Weights of a small transformer language model.
Size: 10 layers, width 576, MLP 1728 tanh GELU, vocabulary 8192, 38.3M parameters.
Architecture: LayerNorm before each block, learned positions, tied embeddings.
Training: a variant of Muon for these matrices, 874M tokens, 6667 steps.
MLP neurons of a small language model. Each row is named by its layer, matrix (up: input weights; down: output weights) and neuron, and shows model dimensions 448-575. Each number is 200 + 30 x the weight over its row's rms, rounded and kept within 0 to 999.
After each neuron's rows, "fires in" lists the words (lower case) most often at its 100 highest values on Wikipedia text that the model never trained on.

L2.up1472,267,181,212,193,198,228,199,226,201,217,242,181,180,216,198,236,214,213,206,205,206,225,195,204,204,166,201,237,191,166,148,216,209,181,214,256,219,231,151,207,222,189,193,167,270,240,205,205,188,161,200,180,193,219,178,224,195,174,236,180,176,255,209,251,199,152,174,153,175,152,207,173,184,157,207,208,210,195,242,162,239,193,270,248,188,222,163,260,215,200,222,209,198,262,160,212,199,181,194,132,236,196,249,174,237,175,232,251,210,229,195,189,159,199,270,240,175,174,211,184,168,165,221,240,189,183,132,178
L2.down1472,205,141,142,232,215,200,226,212,230,260,226,207,166,176,226,222,183,251,206,226,216,199,196,232,189,219,208,243,195,141,188,230,216,187,185,205,233,169,181,245,230,139,219,157,208,224,224,187,231,195,239,161,200,249,179,195,237,241,149,212,163,156,208,238,210,179,260,186,228,196,185,181,160,187,214,225,166,248,227,264,164,176,222,230,186,183,236,239,172,152,171,175,199,212,142,179,171,160,179,283,227,152,202,195,212,236,234,194,178,199,242,197,189,175,208,193,163,217,194,251,197,249,182,217,157,195,208,176
fires in: "of", "laser"

L2.up363,205,185,241,178,185,213,140,191,188,197,229,121,165,157,157,186,163,225,213,228,230,156,221,222,170,234,165,219,245,214,247,162,194,200,213,215,174,247,208,193,178,194,183,215,217,176,271,175,151,200,233,201,189,180,211,238,238,168,200,210,205,210,209,206,197,236,241,196,160,199,189,179,210,169,251,206,220,164,199,202,259,254,150,244,253,217,212,194,206,214,231,224,165,217,239,200,192,160,188,176,208,210,243,172,177,210,154,232,225,215,216,203,186,172,205,208,192,222,250,221,180,242,203,147,217,149,176,206
L2.down363,208,239,224,123,214,229,218,239,210,180,160,167,224,233,211,184,249,200,263,195,187,206,241,217,190,156,197,212,179,197,176,201,228,192,178,201,218,256,212,216,211,170,240,170,212,220,199,225,249,251,256,204,190,262,255,170,226,215,209,191,210,158,236,195,201,182,243,182,170,214,178,187,132,208,180,197,205,185,262,172,196,200,276,118,176,183,232,183,207,231,176,135,188,171,165,197,201,250,241,222,204,224,209,234,225,211,223,249,154,167,160,213,264,233,208,142,243,208,181,208,228,231,212,223,182,199,230,217
fires in: "of", "in", "star", "professional"

L3.up1328,173,229,207,263,254,238,164,174,198,212,192,198,179,147,156,212,191,191,230,135,236,247,174,195,217,168,199,236,221,150,247,298,223,178,170,230,183,209,219,198,191,198,219,239,145,125,139,175,180,180,199,205,226,173,155,222,235,206,161,162,242,231,225,218,258,151,221,207,183,186,209,195,174,246,186,234,220,185,200,229,213,220,179,203,231,173,211,120,192,215,204,191,197,179,224,215,218,185,223,199,204,213,219,217,202,156,230,213,177,163,255,229,241,204,195,192,207,207,203,238,200,242,203,213,190,200,229,197
L3.down1328,215,162,235,250,199,202,252,168,196,214,179,155,177,184,204,190,194,231,169,214,173,213,174,221,214,243,151,203,141,252,219,153,216,254,200,208,239,209,190,162,210,229,198,215,213,244,185,265,190,187,170,172,227,209,227,217,203,219,215,205,193,183,224,162,222,244,178,214,233,162,244,182,177,173,222,206,186,204,157,212,235,183,167,247,231,259,214,121,212,232,200,208,194,230,214,228,217,199,205,229,154,211,177,213,215,198,250,281,137,171,138,219,238,130,190,197,218,248,217,210,163,198,228,215,215,202,179,150
fires in: "that", "the", "a", "such"

L2.up646,184,200,214,187,153,175,182,202,179,256,226,250,239,195,191,256,177,208,286,221,165,227,162,155,222,237,224,225,167,203,212,139,158,164,210,209,199,272,228,157,208,222,203,265,211,212,215,226,187,238,262,147,230,188,215,171,220,252,210,182,174,224,198,253,168,215,206,211,222,226,235,198,206,152,166,196,182,189,204,187,204,236,187,156,236,185,232,211,223,148,171,227,176,215,152,179,184,226,178,202,138,220,180,213,187,203,216,245,213,257,154,182,197,256,148,222,192,210,251,174,211,191,198,206,239,233,206,204
L2.down646,208,239,216,228,171,161,196,262,253,233,174,172,180,157,205,264,195,214,226,217,197,205,198,234,206,208,189,192,209,173,229,141,161,180,155,200,194,194,183,223,144,235,198,231,200,183,186,141,229,216,244,197,214,173,210,160,219,172,210,192,203,134,199,177,225,204,221,155,210,207,250,217,200,255,169,199,140,158,182,208,212,283,161,167,170,214,214,259,205,178,200,201,197,212,199,188,263,188,204,178,126,185,184,205,263,186,211,197,229,241,207,155,207,255,199,175,154,162,197,242,182,190,160,222,196,183,202,169
fires in: "3"

L2.up799,202,220,147,160,184,195,174,206,175,171,223,201,165,199,233,193,211,209,210,201,209,188,244,199,192,213,195,224,211,221,178,204,225,280,246,235,176,201,208,245,226,221,239,185,250,228,188,188,193,249,207,165,231,199,164,157,252,185,157,153,189,182,200,205,173,212,212,249,199,217,220,219,161,180,228,209,226,210,232,219,236,235,222,254,200,130,175,200,184,198,241,247,231,186,237,187,192,178,175,201,203,172,193,158,247,251,204,176,190,229,187,150,227,208,173,159,232,198,196,208,219,170,124,219,235,196,172,220
L2.down799,180,208,185,186,138,178,192,211,251,197,169,225,156,198,214,245,237,169,214,226,215,157,239,225,224,209,207,204,251,204,213,246,189,219,181,180,211,238,195,227,218,181,202,174,213,173,285,227,207,156,176,203,220,230,200,195,260,205,200,235,211,150,168,210,257,219,250,191,183,156,233,177,241,232,244,253,214,239,262,220,190,161,239,232,195,184,238,207,169,174,183,232,161,196,187,229,242,217,197,119,196,156,198,107,202,210,141,151,171,177,170,215,181,166,181,197,231,217,241,226,173,231,191,162,233,175,184,171
fires in: "during", "at", "until", "in", "since"

L2.up194,186,155,207,274,131,165,202,219,156,136,186,192,258,203,226,199,258,184,170,216,185,162,147,197,242,182,229,180,234,185,213,222,177,233,200,173,219,234,238,197,168,219,215,200,214,204,173,190,158,170,236,213,219,224,191,183,198,245,199,158,171,211,238,227,196,205,175,221,151,225,226,254,182,214,190,203,235,216,252,174,184,248,209,203,188,187,301,165,209,189,226,164,149,229,190,207,212,144,164,229,227,169,188,207,218,192,228,224,233,220,184,249,218,268,208,127,172,163,193,212,172,181,168,199,215,167,209,194
L2.down194,216,196,236,212,197,207,218,229,225,200,182,179,186,175,209,263,214,225,213,221,137,186,185,246,212,203,220,134,235,208,188,193,176,200,157,252,173,193,200,170,225,155,173,230,214,170,208,198,224,168,129,258,165,183,188,208,188,202,170,202,223,200,185,187,245,227,201,137,248,213,170,162,159,174,251,257,211,207,188,183,193,195,235,192,145,209,189,213,211,144,253,147,180,196,209,179,171,228,210,173,186,246,212,176,156,202,213,237,250,233,149,181,160,207,210,225,173,193,198,161,194,246,168,209,167,209,202,191
fires in: "and", "or", "then"

L2.up1579,213,236,256,205,210,241,224,295,264,161,203,234,162,198,164,110,218,260,184,214,225,198,212,230,199,218,212,236,200,147,178,182,206,207,169,232,215,198,291,202,183,228,208,200,207,210,212,186,205,227,178,240,182,173,139,196,169,208,227,168,210,212,178,193,209,199,206,226,245,243,219,204,211,150,189,183,245,204,205,196,217,174,228,156,226,200,182,210,157,220,241,216,182,179,207,253,168,213,158,187,239,151,191,237,241,147,206,229,211,184,225,198,156,200,147,327,173,166,218,191,178,203,175,190,233,203,175,178
L2.down1579,288,191,203,158,265,236,154,230,132,228,168,192,193,200,157,195,256,186,145,236,156,223,186,200,237,182,235,236,180,213,190,211,137,203,243,209,171,256,161,175,213,182,182,228,148,206,196,208,184,197,232,191,267,213,167,127,225,169,183,203,196,199,211,169,191,220,216,309,199,139,191,228,235,200,197,226,146,223,256,223,178,157,195,181,147,225,173,178,200,180,218,202,159,172,193,133,214,234,162,219,190,161,182,148,203,172,171,186,226,196,178,175,181,186,241,145,143,239,203,203,179,196,210,176,169,165,156,217
fires in: "of", "democratic", "nepal", "august"

L3.up1272,150,249,210,191,197,199,156,189,221,187,180,221,170,197,182,216,176,211,211,236,204,170,180,152,168,180,253,185,223,168,231,181,185,189,166,207,202,217,205,172,265,268,245,183,246,220,186,183,168,169,178,163,225,215,266,181,220,250,142,194,166,184,190,220,230,169,210,220,192,226,225,195,177,237,142,245,207,197,202,153,206,236,191,234,230,251,207,212,179,258,201,185,235,173,264,261,176,220,232,258,262,209,183,193,178,264,256,146,192,175,196,172,175,221,194,182,222,224,193,246,162,215,220,188,262,214,230,189
L3.down1272,174,183,173,254,190,238,181,241,189,157,210,209,220,174,233,168,230,179,214,167,170,222,209,190,189,240,166,191,178,227,221,186,166,142,262,138,184,206,251,181,191,186,155,169,191,192,201,279,150,227,180,192,216,156,165,209,241,198,147,186,176,209,182,230,221,211,153,200,222,147,218,220,231,206,174,232,271,232,193,222,188,163,142,218,215,210,186,195,149,225,221,226,191,199,176,155,226,243,184,188,241,179,209,166,198,221,190,225,167,161,232,221,222,173,164,199,190,216,198,209,218,144,218,220,193,221,209,190
fires in: "of", "more", "too", "very", "years"

L5.up900,189,152,146,207,195,173,216,251,212,235,197,188,226,164,164,178,195,178,269,149,144,180,218,206,128,158,189,167,210,226,190,244,213,193,190,226,183,161,135,230,188,193,198,174,258,240,213,191,195,177,192,186,170,232,184,156,219,250,189,215,207,224,174,199,159,207,243,197,193,156,211,227,209,135,163,175,201,197,208,205,241,180,149,225,130,138,186,248,180,227,206,153,168,178,193,227,209,190,219,162,179,240,202,171,172,209,172,153,202,215,197,172,181,165,205,229,234,162,135,201,186,194,176,198,206,223,181,260
L5.down900,216,237,201,188,206,196,155,208,187,178,195,232,135,268,245,220,232,200,165,224,171,221,179,150,182,143,253,201,171,177,226,199,198,208,164,200,231,168,210,205,234,174,216,218,209,177,199,171,240,175,238,148,192,177,180,240,230,196,192,222,149,241,190,252,264,205,193,208,153,237,172,176,200,171,219,213,228,169,169,219,230,164,182,180,221,245,199,233,242,172,179,202,196,214,195,187,196,261,214,277,205,188,215,197,225,249,205,205,162,159,178,198,277,217,228,151,230,223,189,191,255,172,223,190,140,190,169,170
fires in: "of", "in", "to", "into", "during", "about"

L3.up647,224,200,200,199,185,157,190,168,222,163,216,196,232,206,189,177,134,214,183,186,184,215,214,192,175,185,200,216,213,183,216,215,190,107,120,284,204,176,158,170,214,203,210,170,132,200,183,170,231,234,223,180,201,216,240,212,170,185,177,206,216,203,156,231,220,212,222,232,200,197,192,226,202,246,178,262,211,211,182,202,201,228,221,188,217,169,209,217,161,205,161,273,205,213,207,281,185,214,218,205,180,192,231,237,182,143,185,192,155,195,188,209,195,152,183,214,246,214,205,207,199,176,235,120,236,245,185,171
L3.down647,218,166,248,182,192,212,219,142,144,225,176,207,249,127,230,208,209,202,174,211,251,192,231,211,180,168,148,198,161,187,191,226,182,215,166,182,207,208,211,223,168,242,231,177,215,191,216,174,227,228,164,215,199,192,173,199,171,218,133,213,191,220,218,214,148,214,165,145,163,198,206,155,206,219,182,178,218,208,216,226,196,196,224,168,237,244,184,221,156,222,244,218,185,215,220,166,239,232,210,164,204,216,233,182,180,229,183,205,166,221,138,233,190,223,207,167,190,195,132,184,263,130,249,191,214,171,206,190
fires in: "other", "many", "both", "the", "various", "throughout"

L2.up57,169,213,111,166,178,228,192,218,198,190,209,168,206,250,193,199,167,240,206,216,162,169,195,224,175,221,206,173,198,235,224,213,197,193,235,174,177,207,162,134,178,202,256,217,152,200,214,209,179,208,231,163,229,249,219,233,200,161,204,189,159,237,179,206,238,174,164,211,226,185,253,202,215,236,231,220,196,226,191,194,232,219,206,191,217,254,190,204,206,219,151,241,192,269,166,211,185,139,198,192,186,236,176,154,210,225,223,264,135,226,187,215,253,179,207,179,172,162,175,193,241,179,189,258,210,256,180,190
L2.down57,223,213,123,198,233,189,234,230,131,241,246,241,235,208,245,180,158,222,232,247,210,202,222,180,166,200,251,136,173,244,205,202,235,188,195,209,193,157,198,164,225,153,230,161,192,187,217,191,199,189,184,227,195,204,181,253,149,171,180,212,217,173,234,146,165,167,169,194,192,259,250,180,233,250,209,226,190,217,179,216,195,209,166,214,181,200,178,196,160,154,158,166,210,241,165,128,190,165,243,224,240,191,231,186,202,200,239,145,227,214,223,138,159,226,259,168,194,191,170,205,226,254,158,211,186,184,195,221
fires in: "season", "division", "episode", "highway", "us"

L3.up34,223,212,204,178,199,206,245,143,229,222,176,198,230,215,216,214,198,201,175,222,195,197,188,242,224,191,184,204,175,217,162,225,213,212,214,253,157,229,190,194,167,202,211,121,223,194,191,154,226,155,205,191,173,217,195,237,199,205,183,169,189,196,184,219,202,262,248,157,192,195,207,169,206,186,240,185,141,204,219,229,240,178,180,216,234,172,232,198,231,223,206,186,210,174,243,207,184,195,210,183,215,161,219,214,162,222,225,251,145,203,165,212,202,113,234,193,228,150,164,176,153,168,203,203,198,201,209,146
L3.down34,226,201,241,188,136,252,232,215,203,203,259,199,185,171,171,237,225,257,198,198,259,226,203,203,145,201,198,242,215,192,234,164,194,182,174,221,176,220,189,197,198,206,173,210,181,192,223,247,197,182,166,188,218,192,170,177,218,207,208,201,195,258,146,173,198,199,178,181,180,211,152,176,225,177,205,242,190,235,173,212,199,196,166,203,254,191,221,240,189,228,204,204,187,213,193,173,184,174,246,215,185,225,209,197,222,166,240,247,185,222,160,185,224,157,143,181,237,217,180,197,205,207,214,163,175,211,173,260
fires in: "and", "in", "at", "for", "during"

L3.up201,204,167,236,147,223,243,192,219,184,206,186,211,222,173,181,147,189,194,228,231,221,155,194,215,215,194,189,207,209,216,222,207,230,181,232,276,224,177,206,178,155,181,194,216,159,214,141,216,218,228,277,191,224,200,216,206,213,277,101,198,249,257,251,236,235,145,185,191,158,224,157,246,251,234,160,207,189,197,209,199,175,233,244,202,202,193,254,176,205,185,188,241,204,242,231,227,214,116,225,183,185,218,220,206,236,228,168,228,177,163,248,189,184,180,171,228,211,220,198,192,232,174,228,199,212,213,221,111
L3.down201,258,261,176,225,265,169,239,214,290,176,205,230,228,208,195,196,147,189,218,252,166,219,180,231,188,242,220,211,190,223,182,148,174,151,213,236,206,226,182,251,214,251,236,241,185,209,230,185,173,201,223,177,213,208,206,242,202,164,206,185,202,295,201,181,199,205,133,195,185,222,169,188,196,214,223,259,210,178,160,209,244,168,229,200,149,170,228,233,175,192,201,235,196,180,155,163,207,252,215,149,155,136,202,250,172,181,215,187,235,218,234,163,239,203,243,143,189,219,188,166,157,233,201,175,184,198,213,207
fires in: "that", "the"

L3.up1513,196,195,227,195,194,190,256,172,215,171,212,212,198,153,232,184,179,206,223,189,170,196,207,197,209,179,190,194,197,204,222,242,224,227,181,143,187,237,227,194,179,207,176,233,195,190,198,215,186,235,186,190,232,228,177,259,127,222,223,166,194,258,192,187,205,222,186,210,167,190,183,178,191,249,229,254,228,156,178,213,129,212,149,244,168,219,166,230,186,229,245,201,227,221,196,223,145,179,187,223,129,271,148,192,191,232,173,239,169,224,156,136,235,190,189,212,191,233,176,130,188,163,218,192,184,195,182,193
L3.down1513,245,238,199,170,203,130,234,150,229,252,197,168,214,188,167,183,267,220,185,200,238,182,152,163,215,177,226,166,190,150,199,218,200,191,248,164,225,266,220,200,173,184,207,170,158,193,224,246,246,258,226,197,195,184,188,204,194,223,237,209,168,240,210,252,204,225,173,224,238,240,238,198,219,246,186,254,222,208,107,194,115,204,164,185,187,226,194,177,186,200,192,227,233,199,260,174,138,184,136,184,200,186,235,217,167,191,165,185,147,181,87,172,162,171,221,198,200,244,200,233,236,140,222,251,178,187,270,152
fires in: "s", "second", "african", "brazilian", "first"

L5.up1182,213,176,214,267,150,233,159,149,195,198,184,159,204,202,228,169,208,185,188,166,170,212,181,193,213,168,182,179,204,172,171,188,210,252,130,178,239,171,175,197,167,188,199,219,199,207,228,197,165,234,173,226,229,271,167,203,192,190,211,149,213,179,219,177,172,134,191,133,229,182,144,213,254,186,228,253,171,192,202,222,267,200,197,176,228,233,207,180,152,161,214,186,215,238,144,209,179,184,246,194,174,184,208,179,197,171,204,198,173,194,191,178,190,151,198,225,263,185,231,193,192,168,190,202,260,169,267,206
L5.down1182,214,182,190,156,206,167,172,187,175,178,161,188,178,189,182,208,211,240,171,210,158,145,212,199,208,212,141,204,216,229,180,245,211,211,177,212,178,179,195,157,228,179,149,191,177,210,224,218,245,210,197,202,173,228,198,171,202,242,175,253,249,172,237,188,157,155,159,198,181,153,188,173,243,172,220,216,159,204,203,166,237,171,249,278,208,191,179,205,207,166,183,135,180,134,205,228,198,238,187,184,248,183,233,225,206,201,132,186,169,180,232,199,193,217,225,245,222,161,277,160,232,177,241,187,183,208,212,183
fires in: "or", "but", "least", "on", "both", "then"

L2.up803,184,247,209,234,224,179,184,180,262,209,208,161,244,184,213,206,205,186,226,247,230,195,219,198,213,164,198,172,222,183,221,283,256,173,170,208,205,219,228,157,194,242,181,222,221,204,202,236,171,157,227,218,208,231,213,231,234,226,161,162,216,183,233,182,178,137,155,175,200,170,173,139,159,210,195,205,220,174,210,204,189,225,147,259,253,196,190,250,153,243,173,187,189,144,186,233,143,191,184,210,172,173,195,153,168,188,204,195,166,204,209,158,152,148,183,204,194,189,197,231,163,224,206,203,264,242,201,178
L2.down803,210,143,189,192,154,202,196,265,208,162,235,192,217,203,173,205,228,242,164,212,260,208,191,200,233,272,228,154,153,172,252,192,179,225,152,195,175,207,174,257,254,180,173,169,200,198,200,191,188,193,199,200,221,163,207,140,211,214,196,160,209,215,201,236,182,184,155,233,235,201,238,182,252,208,133,191,244,209,190,204,146,157,237,146,176,186,212,215,182,215,227,190,238,203,215,195,220,188,151,223,240,197,167,157,199,181,209,187,188,206,155,154,235,249,201,189,241,198,203,191,229,178,191,219,241,255,214,177
fires in: "at", "of", "on"

L5.up693,219,213,175,203,230,242,287,190,232,247,146,195,140,158,181,197,167,145,168,253,153,146,164,173,226,186,161,219,207,223,240,198,184,175,219,207,170,216,268,166,234,154,203,204,170,206,201,201,227,176,195,196,204,198,213,216,194,255,212,209,185,217,257,199,206,185,161,190,215,167,203,166,258,219,166,210,173,142,192,274,160,261,173,192,211,238,203,220,268,160,227,263,194,228,191,257,169,168,225,142,147,228,177,218,232,247,208,241,157,194,236,257,175,218,210,192,203,146,209,147,175,205,180,156,192,210,178,191
L5.down693,155,215,208,216,185,202,190,186,186,173,206,213,221,181,184,204,167,200,204,206,154,218,176,276,187,202,183,177,152,205,220,229,166,135,193,150,210,190,178,213,192,224,233,209,259,184,225,150,173,211,207,179,127,197,236,218,202,175,206,210,249,162,180,190,184,242,202,208,197,186,251,181,206,163,222,191,172,165,227,194,216,155,200,193,199,194,243,229,185,182,228,192,204,198,164,226,135,176,198,221,208,209,249,185,208,230,222,183,191,233,228,174,218,207,160,128,270,256,194,169,202,188,186,209,169,183,221,220
fires in: "to", "that", "apex", "end"

L5.up1269,214,210,145,177,159,228,194,172,248,202,143,183,171,132,197,184,156,229,193,248,247,241,192,203,198,159,225,185,236,222,187,171,187,180,197,200,167,197,177,251,207,180,224,189,192,213,213,247,212,216,271,194,184,210,209,211,193,225,184,174,182,205,204,164,218,202,276,231,179,231,225,212,192,197,207,248,172,260,233,285,197,226,209,199,151,186,248,248,212,197,230,175,215,204,179,235,160,226,191,178,212,225,161,215,132,210,218,256,210,244,204,202,148,235,219,192,193,201,157,247,142,263,185,199,199,212,145,208
L5.down1269,187,237,185,202,148,206,196,192,208,163,168,164,238,186,233,219,203,234,172,212,232,217,145,255,201,198,227,247,193,230,252,195,149,210,187,160,174,169,199,242,225,232,194,279,188,206,213,247,231,264,215,256,230,206,179,199,228,224,181,173,170,198,162,210,159,198,218,163,198,212,187,180,177,201,220,185,212,280,207,178,178,211,179,183,287,222,224,218,134,194,167,162,167,208,153,221,180,155,144,179,206,219,222,234,173,163,169,150,163,230,226,212,184,212,245,177,188,144,220,136,233,211,216,216,178,210,206,195
fires in: "during", "for", "in", "after", "into", "win"

L2.up598,272,243,190,215,192,178,182,179,153,184,184,210,217,136,174,203,179,184,205,184,296,174,224,253,213,214,200,233,185,240,211,211,190,181,216,212,177,164,186,246,253,244,226,174,190,149,212,181,210,205,242,198,256,154,146,230,223,219,209,159,219,222,214,173,207,160,218,199,233,178,237,239,166,218,199,214,159,212,210,195,210,215,240,203,170,161,216,203,201,190,195,197,229,177,180,248,156,172,159,185,213,184,206,193,188,214,246,198,170,191,197,185,186,187,196,170,208,186,163,234,183,233,228,175,188,200,211,213
L2.down598,168,198,135,133,214,242,239,225,177,148,206,179,211,292,139,219,208,219,217,163,214,196,178,198,237,222,232,188,234,204,221,210,211,181,194,192,223,214,185,188,192,191,214,112,207,160,258,198,222,154,204,218,192,239,207,209,227,232,177,163,168,157,141,201,179,205,196,210,203,193,250,211,173,199,193,169,185,238,168,241,180,132,202,160,176,176,210,211,208,186,197,210,165,208,213,205,214,220,182,165,134,226,258,181,178,215,209,168,185,180,181,191,185,222,213,213,191,182,214,167,208,225,215,245,179,199,172,184
fires in: "at", "during", "before", "above", "of", "upon"

L3.up1486,178,172,183,205,186,227,149,200,193,209,231,253,237,158,233,220,161,175,170,144,120,235,211,232,233,180,170,223,246,212,195,216,204,173,238,206,185,263,186,192,207,175,173,201,256,230,195,205,178,204,189,192,124,208,228,236,201,208,172,273,202,221,210,211,182,212,204,186,225,233,200,191,165,186,215,206,167,224,211,228,235,205,216,193,172,183,260,215,184,172,198,195,214,216,164,209,174,211,182,163,191,220,210,226,123,200,208,178,186,197,189,186,236,199,246,203,221,209,158,218,189,175,213,214,240,204,242,242
L3.down1486,236,189,190,235,240,190,187,180,178,228,245,222,147,187,234,198,151,176,182,233,198,271,190,181,184,127,190,177,222,209,196,184,234,167,230,200,151,161,152,212,188,207,181,226,237,242,227,236,203,249,213,199,155,162,184,148,201,165,227,194,161,206,195,203,167,166,245,221,234,189,191,185,241,184,261,195,230,219,151,177,161,185,236,198,232,234,241,194,125,201,194,175,209,228,197,181,177,190,179,254,184,209,222,241,168,223,166,192,221,201,186,196,220,188,181,209,171,210,214,220,250,198,195,196,172,212,225,221
fires in: "to", "into", "on", "out", "from", "in"

L3.up588,191,279,167,243,176,167,194,188,217,199,224,184,195,185,226,255,138,139,171,230,210,197,223,188,198,188,213,190,189,205,228,201,206,163,273,195,204,209,167,204,222,243,183,224,142,260,193,215,179,174,231,178,200,207,204,185,194,251,214,165,180,221,211,254,171,249,219,163,198,213,207,193,188,273,200,147,183,215,222,200,202,179,184,224,158,239,202,138,138,171,183,198,231,167,117,141,191,216,240,214,223,221,206,199,188,196,232,197,253,210,237,247,168,232,257,219,157,191,255,201,163,206,201,220,227,257,199,195
L3.down588,154,178,166,243,99,189,231,182,211,229,207,214,176,182,180,238,198,206,225,217,167,205,234,190,184,215,217,187,194,229,241,218,196,199,258,215,168,239,167,121,181,144,182,189,195,201,184,184,221,195,160,186,186,237,235,210,192,224,201,220,223,149,222,208,164,220,172,191,176,151,229,138,192,212,239,202,194,247,166,182,269,221,163,230,209,200,169,166,232,180,172,190,204,236,211,214,185,172,221,184,206,173,202,161,181,173,154,195,216,222,198,202,197,228,139,185,166,137,180,183,246,181,179,192,167,190,179,175
fires in: "4", "5", "3", "6"

L2.up1134,237,204,208,202,180,174,193,192,187,203,178,208,167,160,189,198,160,176,217,185,221,193,233,201,173,204,219,267,216,191,230,181,230,194,212,184,221,156,212,175,195,197,116,173,221,184,141,208,250,203,209,181,219,227,190,204,193,170,174,213,172,201,204,189,183,207,187,246,246,172,223,224,190,134,227,192,135,219,260,219,228,230,221,255,208,196,177,203,153,191,194,237,242,201,177,174,182,226,185,193,248,167,144,178,244,171,188,176,156,181,205,177,174,165,215,192,166,185,221,197,224,184,229,156,197,199,222,148
L2.down1134,171,216,216,198,256,191,197,147,234,237,290,185,183,153,233,156,161,225,162,191,211,162,249,130,158,202,199,153,271,159,208,238,172,175,190,250,264,231,234,181,169,207,200,186,185,201,191,259,207,202,191,195,193,203,200,194,265,204,152,213,222,229,186,196,214,224,156,188,267,174,214,194,175,225,212,182,260,207,196,186,232,140,238,184,202,215,214,240,190,198,242,189,136,220,167,207,220,152,174,226,191,227,177,232,176,179,252,220,239,199,256,163,180,200,173,200,303,175,172,178,194,234,162,236,157,207,169,186
fires in: "of", "band", "airport", "group"

L2.up411,197,207,192,275,225,159,242,215,179,152,218,184,183,159,236,204,221,188,217,192,208,182,186,188,178,152,226,230,222,173,191,185,159,196,166,132,229,216,225,211,256,188,186,246,182,227,164,162,217,204,254,158,194,239,179,182,276,209,204,178,205,199,221,261,191,223,201,198,237,213,174,169,196,218,168,227,188,200,231,238,261,232,209,164,190,154,200,214,217,228,213,102,205,195,175,177,227,199,194,164,170,213,209,184,172,183,210,229,205,186,192,186,193,158,189,184,209,206,177,195,209,202,184,209,203,207,212,212
L2.down411,195,215,192,167,220,198,226,197,171,225,212,230,215,260,161,227,222,206,212,185,192,119,198,191,193,223,250,200,209,179,183,169,176,193,235,148,201,188,155,254,157,191,166,234,196,273,220,206,250,171,191,199,261,188,222,206,203,207,181,230,223,168,204,192,207,186,155,248,190,260,202,179,231,238,200,220,260,178,207,180,152,204,218,159,178,218,212,174,248,156,232,221,198,184,213,210,187,200,233,187,179,183,218,201,207,242,183,181,175,239,207,180,221,185,228,246,217,199,222,174,211,124,249,149,236,210,157,210
fires in: "and", "the", "s"

L2.up1027,198,194,192,215,189,215,219,182,187,206,224,201,221,209,218,176,202,263,218,191,197,158,151,218,196,235,224,225,206,240,143,209,166,204,192,194,177,199,221,166,217,160,233,206,177,202,254,226,209,225,174,103,210,217,245,260,218,178,233,193,179,269,162,200,134,229,155,237,196,201,196,197,217,213,205,247,208,219,142,175,224,200,228,227,207,210,192,185,223,195,205,162,201,199,208,187,166,180,208,183,211,213,168,148,224,200,191,234,177,202,251,188,178,195,227,260,172,203,204,223,216,202,184,198,190,195,172,251
L2.down1027,253,185,205,168,250,156,239,204,183,224,232,205,152,182,191,214,245,209,196,187,225,192,245,132,182,172,228,206,183,206,190,193,210,244,176,202,196,198,206,218,127,232,225,244,188,205,185,181,201,186,237,189,149,197,199,181,167,239,163,233,232,202,208,242,176,242,158,208,149,200,248,184,250,183,193,175,214,202,222,171,210,157,192,192,186,242,247,240,181,240,216,197,246,204,204,224,231,227,202,200,163,190,262,164,165,202,210,194,191,189,212,157,225,217,227,205,210,154,149,201,206,235,248,180,212,217,193,203
fires in: "first", "second", "2018", "northwest"

L3.up147,135,171,164,200,180,217,156,210,209,190,208,210,193,162,235,233,151,188,191,241,178,176,209,276,196,179,175,223,262,175,251,194,189,210,224,215,163,195,247,164,194,257,189,173,197,209,209,207,176,221,250,188,193,215,234,195,230,228,189,175,201,216,169,189,200,222,182,172,208,191,206,203,140,173,175,196,234,203,169,214,188,189,183,237,243,195,206,231,261,229,167,261,213,198,229,229,240,206,210,220,214,206,169,194,203,204,216,154,205,225,226,194,227,217,188,176,199,173,192,200,154,206,170,221,282,191,167,146
L3.down147,231,232,176,200,205,162,225,209,199,217,168,183,175,222,215,173,215,210,206,228,204,176,198,208,190,261,224,195,184,245,225,179,197,205,228,195,175,272,197,249,183,163,190,143,226,169,166,231,266,180,180,225,192,204,170,185,166,198,151,190,219,242,182,217,177,216,186,206,202,216,194,213,226,172,214,199,179,184,174,185,168,195,208,191,199,161,198,174,194,189,201,156,169,209,186,139,187,164,150,181,226,150,253,201,244,239,179,219,190,150,207,197,218,159,169,187,162,166,255,178,238,229,198,175,215,214,173,207
fires in: "of", "to", "in", "as", "been"